MLP neurons of a small language model. Each row is named by its layer, matrix (gate and up: input weights) and neuron, and shows model dimensions 128-223. Each number is 128 + 24 x the weight over its row's rms, rounded and kept within 0 to 255. Numbers have three digits each. A neuron's up and down rows have the sign that makes its largest values positive.
A block is one neuron, or neurons of one layer that tend to fire together. After each block is what it responds to, as a language model described it from the Wikipedia text at the highest values.

L3.gate405:132133161139144101157134154141143098124134097137109134137142106155105088089079072081148132119095099103110152133130099127148124134114156117111100092153124144144122128103133113144122121166108095138129151094120171178112124153108119124120093140175124127133103107169131116140096179102092091099
L3.up405:123078116109146118096118160108098111131099115103176179125154132117162128073118132139168147127149081134119133123116106129131099140136090146103141132139157149084129132114145126139115092116167113137098125162078134091146122108103126150155128113142160167119125145153152160115105108105120119105
Responds to: Table pipes and word pieces. Fires on " |" separators between header cells of markdown tables (Score |, Length |, Silver |) and on mid-word fragments completing a word (cle-an, me-an, ty-p-es, bound-ary).

L6.gate18:138157140120091144150104163148127134132157107091131111126207094121147149107093128125136126150124113077160147165139117123104119157092120109155160130083134159111149136148142116134149143114171121085122138126181123148081124122170137105131106148150119112124084152040122105161124116102137103122
L6.up18:110135105170109100166172169118089123133184126154142146115123108147104099139108130158109166123104117112174144152142118121155131117099090143082080122132104139130164156108114143080168090142133120115138129171126110116116154114159076113150136134155086162164114165140141152109114174158114144144
L6.gate94:119153099104086124130132190119113134132132106133111129116141125133147117078093101123141121131148162104072112142120143057111134097153155162137125164133099085086126133116149122112139084117108139123132125130136148163142132162122112075079113129134156098083159116132134123124142110132132092130
L6.up94:127115150098145108119126119121087117123122122161110128118128095155140126146101095122153122123095105141124181136087160155157108135125119091172117134161156122154118156100166147102113097128123162135157114185119140129130167153162128096114150109133118148098094113143067149123132166131107123116
L6.gate103:144162124138133112113148127125093133123135154115139145125155103115145141096105119110132144162115111137127142128142116125122138175099104124144151118139155123125104149120180118116142110106126148123145148168114100112134137159118138122186177119164080124149137134149131110161113114155167142120
L6.up103:125143132124128149145126151106147156089126109071155096115139096124140130136137153154128142143097091151091155118132134133122110142101096161124166158165146149130127128178159158135113128121151116150183137164086160122126151170152136145154137156115156173157098119102164149128102125132124141140
L6.gate210:165104113127151066132127156111093126116108106145153090142156088139122112130114120126126142122121126114150110113128135103097129151143140118168146127112100144064140160085146114120129098133133149149111135084147151115163129140185154141103127096109136154113125112088146122140150178133097140119
L6.up210:132110131148119113110113133119130089120165085158130162145164131142154114116115121117120136132094150133135161128160089135094109128118102122115144108138076157135094181151131134095126113157123091130175145151118100136131140122140162139165120139113096125071128116113124079159127117180078149140
Responds to: Proper-name final pieces. Final word piece completing a multi-token proper name, mostly places, like Mex-ico, New York, Los Angel-es; sometimes personal names.

L6.gate71:107101152177127118094134097140158140130117157083147109147144101128110147141104124122121127158106124155123117084120121120131101164143122104124127111115106127129102113127108129088119105121115139146162148130129101117134136173155159071117147145167103124156167117149109148102150133086145152111
L6.up71:120148173085131148117110129100133161092125093090145163113169119144171074153142068117131114125086146108131099141155142086159174153133108144119129174127129139081166135115146099133132150133152153125135107134158123164123103129111141135152129132200139153135173125172117126116119098110118119108
L6.gate280:124131122130141142149131176097149117129160170130124081158115137115117123140102101137159124126168103166141168117159130131107111123089161119125172115117144116133082137130117120135186106117143130147117158127146112132154120091161128118075111122135155103159147133073102097107104098181125139123
L6.up280:121094111151101128074165149129093111137200130123104138116130140122136120146139124087088139133115104131097077149095118177088137141152161101145116140120101141123110078122154125125133121109139138101133113133149127109136096151148118145128105155155070127157109065151122077094127133117114091099
L6.gate407:113128100146179124121171105161095142111142129143109114124121164167141112136109130119113142133143176127112122130165154196098162121112116100137139108151159134118111115131165104146102099091104135128139180099122141134100162124140151095198106114113149127173093129153132156128155120146151110131
L6.up407:137141153116120108133130153141141134147112110121132095148170111199109107105095075129148122122163160121156142129149149120128114140129106125125121121104096098104108125135091128173103170114113134095112148125127117138154108138185110098123106114126177134131151138131181122118157131104107121122
L6.gate431:087158150124149146092125137141172143154091122100127130104136134148100172143139100139138107142167074136073155131150149116077115126158176075111137113112113147131118142076079095144140103094158155126133144116112079095190125128102059115130086111150150102133121120115124136140108100118110140141
L6.up431:116157120133149094132125135144140083140137110101099146124162147180098148128147125156140130155110150182146160168157136123126147178156131150135082112148159130128104117136126119104106138113052093139094146134131174169139098151161160130149098104119196127136130137103096140149171117142147103136
Responds to: Track-length colon, word fragments. Mainly the colon inside song durations in track-listing tables (2:34, 3:46), plus weaker hits on mid-word fragments such as e in geographic and ut in authenticity.

L3.gate190:102099128103149120128146105122113136078153120139115117126134120139100143152140111170099149140139111098126130180103137133147101133165150123086126100103094127167113111158125120156112118145139120151144149118117084181133145114148130162109123138156138133146129089133154102113131135152109188137
L3.up190:139109109152088106127154096144086126146117115161139106114166158142179101106117140109142051154144102114103117141095153125134094162141113161133126108132113090112130103125175124103094101168131138106121135151153129108113115177127146167130106165138108132181134154153127125129142122124108157189
Responds to: Mid-word subword fragments. Short inner pieces of words split into several tokens, mostly id in individual, also it, sc, ed, om (commit-tees, sc-oring, direct-ed).

L3.gate244:157152151144129131118128128119149112137169136117124137164143150146085130117085146115106113132158150113108132170148144147128123138077104092113121172147129142135101125179182143120081172133100145133114097151147104145092178110128110106151128086107148123131169091098174142112159122127145132139
L3.up244:107139108124154110137152170131128123125124138111106137129120117172117178162120127087143125166120139121101124132129111100150148137126121127119104119160142159114093149170142139125122145114141125137100118140135149126166170117158148093101136090138113148144181098116137149125156130119119101125
Responds to: Intra-word hyphens and dashes. Hyphens and en dashes joining parts of compounds or names, as in low-wage, well-known, Curie–Weiss, 1–0; occasionally slashes or mid-word fragments like s, ical.

L5.gate141:138097140104105138137111126114154156128153092145102129145134137111099128130125118158129124098097106069135126140114117112138107097099108139124086144165171150123127158174157168121124118158124186093101151125135098159119100143103139125139135142160107098135155141159161135139134157091145162166
L5.up141:166099098095123097116137135097134115158129112118159114085150115162136120132121097150154122126097103096093112136147157124094127154147107154122135144118118133115105137130107155099144136139085103076125165140110132164098145119156146094088083149088104094074114126148120164112142140128138115134
L5.gate222:133127144127151133121107176120141136160110085122151121135154090109117137107095128126165091152115121135116087130165128120144130115138126147123120107138102148096099130141098154136118101125144122134161115151151149112121197137090157123140129158154112098090116137127156115114104139128116154138
L5.up222:149170125114067111171142135149129109136141140121105155168168113103109123139120134118093135166114157111074133144103160109126101133102128135139142109150121120133119161142141135116146146177162140090143147134161097127127120142141158139165094124107105143115127118109134114151117130127123155130
L5.gate258:144107139079124134130147098126108150134153141083080110127143091115091131109141116126123119136151151090165125103141154099149113117147134090156143147162183159122144109105138082116115102117066093133154134127156095126079175143123186124132146159145147102130108094110178160117147121154094084123
L5.up258:116114130139054157132156112103110056081148086132135143133106124082150120112112107123117081126110147133120123106130116083122137129105151156136101151134143074131113160129133144109130067113136147094130147132132135136112169149168116142126065088150107114130108123122157103150134119114151152118
L5.gate477:102119103159106157118122153134164119116145035128120149111142093114182146162124096150117132159127110089107163113135125138130124118108128117126150095126121153117128125144139129141151123122134143086092142156133146149115128141126140132111152152179158135117136152144196110154098162125142144133
L5.up477:151168142133133115144087134158118132127164075127072123118130144124145133159108156116148138168120129109110103125143118136149117131112146135120164130182146126171136122116157129140130173183147102159165153178128116146097129131114107116134133134114125106116134099117152147164147134094115158116
Responds to: Proper-name final pieces. Final subword piece that completes a proper noun, mostly place names, also people and organizations, e.g. Arkans-as, Los Angel-es, New York, Illino-is.

L5.gate334:105155113169148147136160115148156154086124118097128121123124080137135113125141141144166109162099124138117144136125129140103124170149163146120135111180121066099111180178112095138156129189103127170129112161131145136108150143133166125069093126122118085133149140191109111149146132164161126135
L5.up334:109180149160160131121132107149140127082161111097130145150142099122144085171106096132152140111099130120111101131097126107122153143105145120077109092108136106096140141141144072143162110105128117125119126129160109103146135125147193126115122153136104094121146137154154125150128120126062121105
L5.gate353:121132115116127111118161145169158102133151127078145109111106147148148123117102102159098108133125135143149109135106102105114089089112098157107137111092128105110103145087098140138189134172148128112153124116142092137122131133110158129160130117153138084133164149095136141141119110165117133107
L5.up353:138144106142161135109141117179176154112130117128109098156137146075132092150147109084112103091100158110113132115094109148164079112134132116108115148149138114092163129111134118156108155179109158148174126101144126153096149100153130165087117123053136132112123108097133114127165111112132106150
L5.gate374:145173136183156126113157143159133110113104116086138143127127163155117138157191173131118093139143148092148145173092127098120138139127114154124134095123107155144133156166101138131105140121118099132098129110157137128140088087150121130086105134126158084114148117151131132113158135175090144129
L5.up374:144121115173114180096097131130142109121112157122147083138113124143141102177104074092107105172101097163125101174105140112135139131097125124146119127117112099130086132121116133154135119136110112085107124145118103117119120172158130130123118124160142083169133122140130112121142133167133133145
L5.gate384:129113144120125133120151122169106148145103147097104147115139089119166120088139119144118091128104098129098126133113097099093141116131155129132132110124158122101136109157102134152108133125156121112108125128158102148107152097113160091150107067079125086161150153124173128103131106157151080094
L5.up384:122158115129149141146122114189119122144177180154137090077160099142168122153127146115127097107130164117158106161105093110113172080106166124121130098107159108114164149111158132126120090138153101163124082143134168140127148115147128097144130122133148122143142124150156122120146112129143145149
Responds to: Person-noun word endings. Final word pieces completing nouns for people's roles, jobs or kinship, such as direct-or, min-ister, f-riend, m-other, often before "of".

L5.gate108:134134150159141105109112103134165132136109125106145144106181105078101108101118132167126058152161115124122144112141140142141118094125118117100170142123142178192176101142132157126134102137134107143126093089101129148118097106136130130155134135099123115140160133128131152179146145139123149128
L5.up108:129110170097132118131066127134159110124140124152119070125173115098119136113119152161131090122102126113101129121091139136107160105111100121081177097142140114107144137126102171145099101160096103096098111104132108137134129100146123139176105127085111121182142134108162142166160140113122125162
L5.gate174:110166161128092129134103137132160125132110089125114097117092130113138148104080159097058095133153142141110152143127144140145069128100145128133142135119156157097152118125190165135123158126110151146139141153158133157109146085120141124115124144128138104143128128105148155163117124139120150104
L5.up174:154122149143077114099122151149099153132127111080101119108133174118163113160124086124156149148128120155100144147117128143104152151113134143089128104149168128126101121119134119127097095130149104124086155111080096123087107222134140124151127114117148114172140153142123156160123118115162174129
L5.gate288:137142171150169147110118129138148134121101116103111140067129132066124118160090111135148111100143090157083080147109108122101157123091124146102115179082129164110116114080086146083096096136104109103099150076146121133109117115150131106085109123099117135169154128127163126133130142146148101159
L5.up288:113141144113119119121087130092149141083116103171120173127135157092146118141124181150150099157121155085119130144113098152163107110143102143106154119133128113115133120140130117103101143147147142099142094099130090149129140098111092137101143164094176111112126130102175125131142165141129094148
L5.gate458:136116146133148145109090112106125147137114140118133152142148141115079111083123137099093118158122146102168124093118136089146141055106131143125129119120119119156086094147135084158120164087180155112134122089126084195162101142123174084122134120110100134164141138109153118121136175175170145138
L5.up458:122130136126120154109097148109155159156148096112124093124131127090127106126145116126130093167140144156118122107094109126084117093117083133125192127130107101115136111148132094128131111148121118084161116096094130135139100139137148146115116137128108146159136133146114125149132124193180122148
Responds to: Word-final suffix pieces. Final word pieces that complete a split word, mostly plural or verb -s/-es endings like friend-s, laun-ches, cross-es, also -ic and -ry.

L3.gate377:105155113123125141141151105130136105165151121132115132125157090093092125115147107112138124082109136134137075176150104156128125143094117094140168121161127135145139159147104175106107132114123143093162098153118127118109162158124147098125125101137153084122099144141099107114130118100147111111
L3.up377:129119145141121127161091110151188156158160139111123141134134112126131148154172119125145126192080100129150129127121164125088162111133125111108112132124141090088118138139141118127111098142131116085144107171132167108120154142127119128173094109121126113146121109153150147177111146130124165095
Responds to: Proper-name final pieces. Final subword tokens that complete multi-piece proper names of places, teams or organizations, such as Californ-ia, Tenleyt-own, Maccles-field and Stevens-ville.

L5.gate32:099132107140137096093129111149073133136111096110120129147137111138174135134098137157168119170146119145103139118146117110147065160068127207155144115128111125175188157156091142155138144121099155123127099122167133148078153158147147133156123103111109094071128122103120137092115179165092110164
L5.up32:165110172146114144109154120106146139115107151146136140090131141086086111129103137128142126171108107127183174103108150174131155132140112146130122128102144128088117122130131088091100147143161084161138120105143119137116138157166127105151102099129120106111117138123081093119146122140154114158
L5.gate237:118108117116125130083102106149090165120106099107130117147091126143117150139098154113144128153124134128113157126096119108145100122145144144134136124141141118135119093112066150167128093162158139165113083133110126117154110125089121104150121132103084149158137132131116109093124082158113123130
L5.up237:107106150094145108088083125131164160181148152143125130128154131117154110148128146130134086126139115142166191095149182140140122111083121129155118093141129152128141170165132110114115142136163095127125133166118158130139112176108134141163126133124173171116112130113115152116080164124096153132
L5.gate320:147094139138107148116094107125137149109141104170113140151094151137097159122127113131098084189162131144139166165118130119100135150121146123102180119132142142079103141136115103160160139170166117165121108118109150132123121124162131161124106122165125101130076102109112141103114094125140108132
L5.up320:140114161178122158088151095171168108124147108157113109144156170100121139172146134125119104169138148123125093147123095117100070093114113167095160087115136140137127169126120132098128172123153136145138167116173126126089158123134107139140090130136141113152145142119125117119096123132119140139
L5.gate491:111178123146144130127159170130119148117132105098104108134114126098190132132119096105146126138110114108145102083086144138166061121139087137135128116085093188131106176122133161184127173146158125098110091107123135150125120129104145126154114097117123190141134141113156139181162122111113132171
L5.up491:104163093094120109099133148140087141112120104124112136103108134151143166169116122083146125097112133107092131105150129139129116092139092102168137159086074144136126173140108161114114149116179135147115133116093144086130102102152110146173134136135145137111151126132132134097134137137117162154
Responds to: Separators inside numbers. Decimal points, en dashes and colons between two digits in numbers, scores and ranges, such as 14.2, 3–0 and 4–8 mm, mostly in tables; weaker on hyphens in compounds like orange-pink.

L6.gate13:162137117143138143135158085122147154086108106114143188125142128096147070132140098144136096129148171134169137102138134167136106073174131177139151123136173141080104112125126147091108126095137117143173163114189137123110123099168153160117102115102134115100123117120158126095145130129138131132
L6.up13:136180106150113126115156130104142177149119130128135172119101086096158119109113111161101071169145106131100161142161143145123144154095140153130124109109160127103119093124137123108152111116134103116161100152120116154151095148154105114137155154086136147112184126134158121102122106128124134146
L6.gate76:115131137146112109101170075109138156125140156103131128134153141086126126129141131128133137146130151085113114143116084180152082092102145128123142102115106083111119153148154136155123109147179108139116131142153146140129157133103106123137096118173134113107137123126150118126145125136126127131
L6.up76:118115116056114143123185100148133108111123106132152137118115143156111110150136116111135065109125120106128089159145137124132145121105120147125127105122104095107109097131131102133143141172109147189109137158119147146126142128141165152151142114130155153109153132132115153130104104141098188172
L6.gate198:146142079176177091155114107160113130137090095108106113156128098126147093131141134134093131139120152116105124167147129153105092113114140145121106142126132082120135142157121115104153125115116111128126146128148135148115124163102092127115100132112151096125180105120134122109147114092119128134
L6.up198:154164094155142120148109099141131119094150140092122152100118141095123123111134133121112138126143159121117103139111133116086121044090167152123113125104102126122089140132112136158141139144144125112137110099137146149131116144132110140123126174147146103136155114131136129102135137168163127137
L6.gate376:141163098085111132164176096123134135100139138141129104118099160148136150169130127139155073117126077165101111110128117202099159187126133122092126098118122112113163117135126136134111134096136149128150115146127076150117140131101152159125116119134089084082153075116091104117126105142099131149
L6.up376:142135144129112128081131153108126118166135125130151099152109040094155116103101112113106110111126133131112115178134095127104132092127133147147072174078117154116158139143108188127138100139112138119166124144150157130137107102105106141125160141142142107161151118143147146121123103154120119148
Responds to: Before a person's name. Final piece of a title or occupation noun placed right before a name (Profess-or, guitar-ist, po-et), plus "by" and table pipes preceding names.

L3.gate216:086108147119161110126159119133179159138102125155060126118149145098137180150155151125064136113130125114134170120185097122143109126117150085117141114156144109189171177146113161135114126133157136136115140096119108136117139094146098128156103158113128117114121107148092113129113168125153136118
L3.up216:095122170090152111139183101150166186144121106143064137140143132105138165138138150110084118117136113138137142105162094123141103147129145116157141106144133139157186157120100165123115103136133172151103150111123102136147091085147093126152079145127097119099115081129108097111094168128143129120
Responds to: Paragraph break before section. Second newline of a blank line that closes a paragraph, list or table, just before a new section heading or paragraph, as in ==Reactions==, ===Mixed event===, The.

L5.gate86:112134153129148124122119091102145146113121137140154139143129146143126154152103134146140090120135111170158102110137115136150133132147138132162122130157100136136090124117115168150098080137086117159146174143148110095176139145117185137081158137128151111123112148163161158105084139136137107167
L5.up86:121113104088109135148122158186114123139158114149130178190145141130133134121094148131202115129127169166094108181151131129131136161145126141110124162156102175140136120109143112118136107138119138155122125093121104133131134130121140146111148135137106167106144139119088129149155173118138126158
L5.gate109:127148108086121100113142172067146074129133153143139101153115075078136131128086132124122152125147133108169132141124085148112092110111117126141120105128121146133095145141144137159134125117071132103065112120109134154126122103116086088096138143133114076135129141111125122157116121107121137119
L5.up109:101133151158148134152139155079153106145134150112136157126147139107159113124153089111127142129121046144110085139128125135086101135109115132147108109108173190138083169118161142105166097120117134105106101128129154100119110143165131120130100113121121142197128167128131122139095144120127143168
L5.gate197:169143112107156130158094133103097182117130144134148122098143125106087117129151140121120121132104111133154159116124159151136068141134144103168134144151138153135113097142128095143153152152129118167143082140143162128110160093107109147158133101166073140150118123165131137093115124136134116125
L5.up197:147163157134117162147151117127137173139143116117135157105114152132165139150140107189101137102124097126110121162131110127122134152076070167140099143128153143144149125056147107141112147149155152153136118128153131116131106137157156128086131149131118149112110151193111118145157135101088148092
L5.gate331:119109084138118112166137130132155127129111064128127136132154131114111163093127150102140106120108105173139129137164160120118132144077122146111129164159128148139144128132154146150146105131078124139108114136149154131149105087093156137110147152107098125161099128111164136154170127123155110109
L5.up331:132116142113126077140096128114143083123095095150084149133155179137130115098124121125137123096142120106168153105110130127079162108111140127147131130106142113114138126174125113136150119078098121119180144133136137115164099147096131130142164135146088147096148086091175102124127149099122144112
Responds to: Table pipes and B-word pieces. Two groups: the closing pipe after the last header of a Markdown table (Notes |, Length |), and word-internal pieces after an initial B/b (b-ur-ied, B-ur-lington, b-ass).

L3.gate200:109116137129116099121138100134132163128125124160127137144086095125135132110141128144132140147113156127136132115117138193095126148108121130146117130107138080157132114137093135121135119161094137100155125151149082128105139111123145144137133108113112127149150117114112109124132111138133176162
L3.up200:128106095100153165180109130169153139141153139096101163126139149088139119173131115126173127122164142093177163123091128149118125121172127095101112118116126127085130160140138127117110144103145106099086135128142105137125162174114119134150112145143117103109138151156143094148125121142101104098
Responds to: Agent-noun suffixes. Word-final suffix pieces that make person or role nouns, such as -er, -ers, -or, -ist, in football-er, act-or, invest-ors; also -wards in Awards.

L6.gate236:128074155122125113117125114083108144157099129099097111072183123117133118120129136134101093122108114125172123117123114144108166116174170151155086140134134187103094105124100113086142086129166126151112170095107158146165100111131129172123117149119173156145129131085183141114168146149136140090
L6.up236:125125082121101105123130123102123117111145153098111097126104153082184142141113164143122120109122127114092153124165108199119108118130126125082077124096128134121128142120135112085134146115129133124181103125153118129173149101134111122131113142103102097126156169122136131133128179122162157108
L6.gate245:109123111104140155108106142126147099163174126160127104155104111133136143126161128132118088147164127144124116125145123133077159145160133103175093143101071141150132134153081095108142111126137142151162130148152100156151124110182178128137130147097115108140097148135141114077128172118150147141
L6.up245:103070123141134137147160132131128108161112142144145150106137094143162136145152114160126130149118155137121107139151143138174090154112128122163084165146122139142144159153172121099167156153150120110147184145122147186106123119109139143148163118149136120133110108119153115100165164156145109121
L6.gate463:146093126126122073110099155113111174145162089100128136094090168124134091143148129135106105090148152119154127147127113105123099125121152092159099127137112134156130132145143149131132166145121147152173132113144143143162126104107038172124140099143123130136132164099108123152141112150137069152
L6.up463:110145143124126160108122135149122104150157088119162116093158112148136113169136079147119128102154126140117092135139124133113177121133166064130160160080116147086144139126141133084147145128107095082172135153134138158125144101157132165138141108154116103137119115146072134155129138112112126172
L6.gate503:158141152122127119194093113130102114140186122116117141165136119098148132151139125108072161129130169091144145126106148125103137078110127119145090141128152142155161079056111120137107090174136135122154125155146145144165174122132132154099147131151137103145149121138154112121124137102130110094
L6.up503:141139114121123159196090110123115139136141112146159147104118150115122125094149109092122117159115162132153103128130117135105142140174108131168108112120138155130139140123116111185076114120147112103125120149089131133128106112172153131107133140109083134138138131154144124158129123094087107117
Responds to: Table header continuations. Mid-word pieces and pipe separators in Wikipedia table header rows, especially "otes" in Candidate | Votes in election results, plus other header cells and numeric cells.

L3.gate411:163099139182093110152112114144133108116103153139155127120122156148108149167100122127116126148099061143120086130111123121102102116125131137090101065129140131122156137129135133092135114150151133161124068100119113118119136148141143134161141129083147109146141131159167178173110115125083144100
L3.up411:135116138126119117146122050142161156171137108162165118113160128100159129122164173147134137149101092147094127078142117112095117165122095118150141124149136147158136122123122088143134127122152124138139137147157111109169135098098121134089115164097111153136081135144132140144089168093102111108
Responds to: Plural-ending word pieces. Final word pieces that close a word split into fragments, mostly plural endings like peop-les, tre-es, bas-ins, ship-s; also newlines after table pipes.

L6.gate47:134145144172139125121142096147125162140124124117154098112123113117094113124130097104131087094152095076103187140110126121096131108148138102124144088152120100143120157122159161085137137119139135109124125111123150155130142140135147139138163099150128130125095154107116114142175145123094185135
L6.up47:103135149149174152107162125158137115119157111139132149152146141101115161091134155121094126147148129085109153086134107160169121131139135106119136133160113139085154131085131122133150101097101144086176105140135099147171157149120113148122142139136137153142111111087103090153092134152131166148
L6.gate174:131164124152142116106152139132095166121157087131132140113141108119082137106132158129137074145138093081133156081086137123108140100131118144117144107127127103169131122123153156117131143155170158129156106135108124111124100124156160094140135134079086126173167168079147138105107177135115158158
L6.up174:078127112138126111136144162165149152163148113148133128124157124115127120177124114179118085160129123123129122091133128103154097096088154134110152121165141166140116171137094128100146116080109163111131093100126110122111155116136120140150087115108101100117152099108160108148142138173132094175
L6.gate229:172135119109161128136104132100113106169150146133131126108147106082131120129140150134133100167096145111171135103115147139117150098112140131137156136145161139174087154151152086131155141124161129122149129096124090108079102130144151112154127148093077074156139141113136100140128141159146134132
L6.up229:176108176158133137145101125131166096133114128102113157139144148133084151102171112133080121153126139157130087116107143117136113104117127126136184145117066068140155125163133120092172180123142088094143095118111091134113106163120119089134105094115092148150140138127129133092135153181143112119
L6.gate240:106122140142136139142146126151144131114108144130134083132131146117135125144099140121125111115156114095131179090143144169147102101127126126094116122145160100145126178149102117104098094153109145158096102099163116139122113126094132155136140146071099102098158095084133136131121128175133098128
L6.up240:126130170176102117123124180125143146125110131111155086113112115138125145117136082159120139136130116166104100148138165143101176102109049142129108069144167148153139151148157112144139087143091120160128132121106111114100114092096122123205182118080158136185120108129152121121110112120142127102
Responds to: Plural noun endings. Plural suffix pieces ending a noun (s, ers, ists, ions), e.g. volunteers, artists, clubs; occasionally plural pronoun "they".

L5.gate22:117119122125126158097109136093118143116091122097119118135131118173122127144105100117121136107128095090116174149119147124141120112158142103099151134094100091150134119094179179174114148110134121101139166138094111129124150102169145117129172115128115100116161068133105175089112155108106113084
L5.up22:159115145120106140106124097143110139168127107099104098146105137124127120139134145111110119127097147075106099170108168145172123082125111153117102092196100113118106140128097171174100137090115132149120069166133124148114118101158188138141137127166113147171152082155098115092111112114142144108
L5.gate111:100148119118106137107156117137130097134159109157076148104141086176080181150133133143136116101127125155126121140133172146104106098084099130132117163140124137109105109119116174126100144143141131138087127100162133122114164153089153141131119103121115124101119120123155135145108114136129156087
L5.up111:121102114118087143095119148139106092115170122116109094109122105136048113116116125100104091108132151159128141115138188144167073101150104105131155079102168130175156105123116112168091111131107133100119117111169126108111149120138121170110124143158156125131140147116156110135082125116139146121
L5.gate342:098121105101144100073119148152121152100158118111119114096168105142097112108082130101121152113125138129077090153108116162131088141149123125134070136146115106133114098096100090127117139146130096131131135104120110094158146136130168125102087123132151089104139092113158110140147202101107141121
L5.up342:115089136124188136132119100149137151131174107149110111097154168159125160158108112138117126100137128129125151161163124149134124129110115135178123100120145087143127097136118143119093110115138174147099095114145105115142106076183142141146115135149145117117122149148134113104128086144169109148
L5.gate391:089118111162130072122134087142135133123162056098100111136158096150082114104136092129106121098142140133148088124151101137135146163144130119156151101153110162112116054113080095149140137117069121153112156122152114151133158111109140148157108087126137137096157153111132133095127133107082186084
L5.up391:126152125094088148134138146109093147128143114166085107166143154089134083106120151149164112129127117151176129118163131123122127124145113106090163137171124148092141135122118151135076143115102118160116130111134112153114123139129159111096132185098087078097103184113107116141146145152135128161
Responds to: Mid-word fragments, ordinals. Early and middle pieces of split words, such as id in individual, it in literally and gr in progress, plus uniqueness words like first, last and only.